Weights of a small GPT-style language model, trained from scratch on English Wikipedia.
Training: a variant of Adam for these matrices, 407M tokens, 6858 steps.
MLP neurons of a small language model. Each row is named by its layer, matrix (up: input weights) and neuron, and shows model dimensions 0-255. Each number is 500 + 50 x the weight over its row's rms, rounded and kept within 0 to 999. Numbers have three digits each.
Before each neuron's rows, "fires in" lists the words (lower case) most often at its 100 highest values on Wikipedia text that the model never trained on.

fires in: "that", "there", "during", "who", "where", "with"
L9.up290:554487492519457446559518502574512436453540454488515560526531456441525516548560457481554602423542524396504499465535585572504465473536497537526420568483485500478486507556506485518409502491551460575498511550547478562523535469508501598516532523518365522547459456372472502438501583492496459445445454484487586456408463492452547389511536493546481497420520499485526582456511608531555535555527530475441520447501491447528497488440473502493521510547486479481477489425456507556398429544531495529546568519558517567526498491564573563520461475460563581503439591502536537403523531466432474530503512472454563548490557523485474547490474548468501488466548546682489486543405455539366581624427470483540492433506426419384474564502446559427503555525560482523450543561467502392500546472620501

fires in: "to", "in", "until", "a", "year", "help"
L2.up1144:470491577459462459499477479572516426656588510490439629513540425407433499525582586487465527492459504476512546498548516468429557485557561504434497537533530453513495517489449526480397553468528558507515527548496481483490523552515589537500543425489519499509517453478583472488532490479500363563500467525507588441508506554497547453499498450488443471495524525538486424506570538453466508533488631437507524474550486491536507494384479475374480543447488529553462532486495552561457527465397469556594591443494463494588495365588457567526541376496465582539560535485464530474575545453417467489537513520515406571455551537477552453525397435500414449582583562540475544501488480461472535524461491555594485475494464515529495548561389512516535507467518428521526463632565522536538483432498491

fires in: "who", "that", "he", "also", "she", "often"
L8.up130:461519448537535542462442500517392438476503455555492549473560525495501434539524456476475489531426542475476472531444503410503559516536516573439498442537574463491502504449574503480543519489616497614485507501465451500522533588631558499478576497582523528400477451474414540511463562447452465423556582522400439569423463551438482435509479476519470506475508598552571482495536559466452518512452495609519554458446482493499478399531462508371499495447473418513474560464460494527372496452502474448483528640521484504542419483461504522464526421517545605532389544495492514481486454447418478596497500489478522465465426538552522566417558525481430551461566502617462515505528449455493648484558510479382506488570559497453459479486431501488478530458573458546513452589566549504477550505496499

fires in: "there", "who", "as", "because", "when", "that"
L5.up526:479544498581423453537460430544520473505495442468536483510550351535541503492560465499475560451569554444497420465564527514512556392559541488424613601535477511529476459471520487484487436438515381585499590357549522574533580490532510455549547562494495511515474513528521530453554511509539495476462476464425532498506505425470526560564606416599480477471541524590609536540497464471518501546508483465488547509496579373496554437542559572497613498476522540470456509550423530523457460462468508548483500612548426534564483549605510524532610522454509550495534596466427452595530502480428508480542434600548527557451503496519462583364483533449407497503471450459530429472551481491489471510479479468456447483503478488544511573536466417429510520488497517479468527517516552429485548413464500

fires in: "was", "is", "in"
L8.up1053:533479543485529497547478480457507510480480486636505585480582462511470494549500485527422538462482454418463439451530517455591510538465487554551505542508513573524523406582519544489477530562561476527543574415469429481606513586465527525461446477455520570507473562398474517402574512520463513515511518504518532434540507540453513447491439567426468574509471500522543522608427514485500585539568422540466457444505437540517590488481411399454455467531471516523493469521551416466446478527677576518536544605487489429515438407551578505459477471468570526433394457525536520473549554359515537465375455518560599535462525548569362488445461503475529516464511544488563473438479501553437506493576514391484501496488533482501494469534509475495548550563515474417552486477479540556487485544447436

fires in: "and", "that", "who", "which", "his"
L6.up1183:462547528511476431441415517523472513500490531502514491501602597438478528512552487499473518357498501409491527492519465454532553565546509593418511552539485508636456471493465540457534520410558407584514443459540386511499521550527517459400524450559438576437497499503449478403494456458557567540447479418491555440538477471519477480555449501598550516575409437496528500493556474533480439540448565445487502511501464384485498476517535444520510512519434434579529532495452504550364573560549449525531527613477442533507478486455565526481527597407529606496424481438515501369480499512411530482546449480500511491483507470431408587520427502464455512436506496572565463489508426525469616566565470505443468535533505474509435522492491378481537548544501512438500483499498592574553475493512466

fires in: "a", "to", "from", "where", "be", "using"
L2.up471:518484519541517468467515481520499396504544592424506571518628502390453514504514482433435472442470507528509485516484469450456496554479458493571545596553497436493473516552440522482507541514467464581524586448433494527504445502614619489537646528512516548537547423434585478410623514443474437472516596504518545496537474480569456437572506475478480461423571513521561482634520499549546474479517487500449556520436460432520565550423410533566545565493562425515493515504497477599411498505476450500589465514479395452484473525571510497441622432517444466611444512540481479487506537519457503457529510492538529621477514552410492590491435517446500477461515489532572439465472475503482453496569492504388550490480516572456487585592489507534428538491472498589577474564568474507513482477479526

fires in: "in", "division"
L9.up968:443526558513462489579529590544501394477528446448512489515530443544531487511511461385483477458535507469466462393491500459437459510510554570580498560518444501523482515520414489478476589488448564495528459507426464520504529590516454523512435508448451448468514590549473540427613552437404511441457519549532534505535566554451580417479389558509464620510399490513469511562547667440523513550538449453474518488449613549503539505475474451410559441506604563535550585482506523524537462562555486457583467527499497535460512505477566588550519462473489513399437527476476437497520484459522498602476434423432574558507494456501458522487494460522486431453430443616511473550398456404511511481595477492474432487460471468448519460542483456580476459502517558444415525601487496512460511562492521

fires in: "be", "a", "being", "either", "elements", "only"
L2.up675:492565455400505443558491498473595545542534557516456627519495479398396448567464473525488533564504471599422482386565494487506454498553483532466542521424480542508527501510488514436476438513521485466501509467571450448518523535487497365490559431476591579501590542397534505448492476524570449517466552431431458532452518539425419479498460523467453544458485538570542513513521549476549473476503445527471550398487491454503511494478563556460451509479472497547568511510550477573502461501490526414552595481475420449502487442495513520564661441586527562695471459518429529516501515480415438519485445477548568617418554526536450518497463515483491560443504460527497506451493533425468539437450504515505447491425584489455480549540469444503501524553550516597500385499575541450516473597502477

fires in: "was", "were", "a", "be", "been"
L6.up1213:467586593484528493444432526476515450540572463449499470505528559486495533540496518532439519493480524512462449586514530531512521444487453540509546454560465474420470486565532485421454594520603418557518508450556416465524506507487508521514585583501501556540585568465471563513540572368546454390365598441509521521499465455545485512538493456510420488560462569483619463509449598498528571534464479523517656437531545459577545433459489540514541512492483389510489484546548524562475462480510457453561482474439508494539477424521506562510557525495567553543509521571530422455510473470492446461506519395432454546524469494413465494493437515412515595463497489513428496401524539472488557429566401506409561515457601484491455449527531446443458465417506440476498484499511625577452484404494482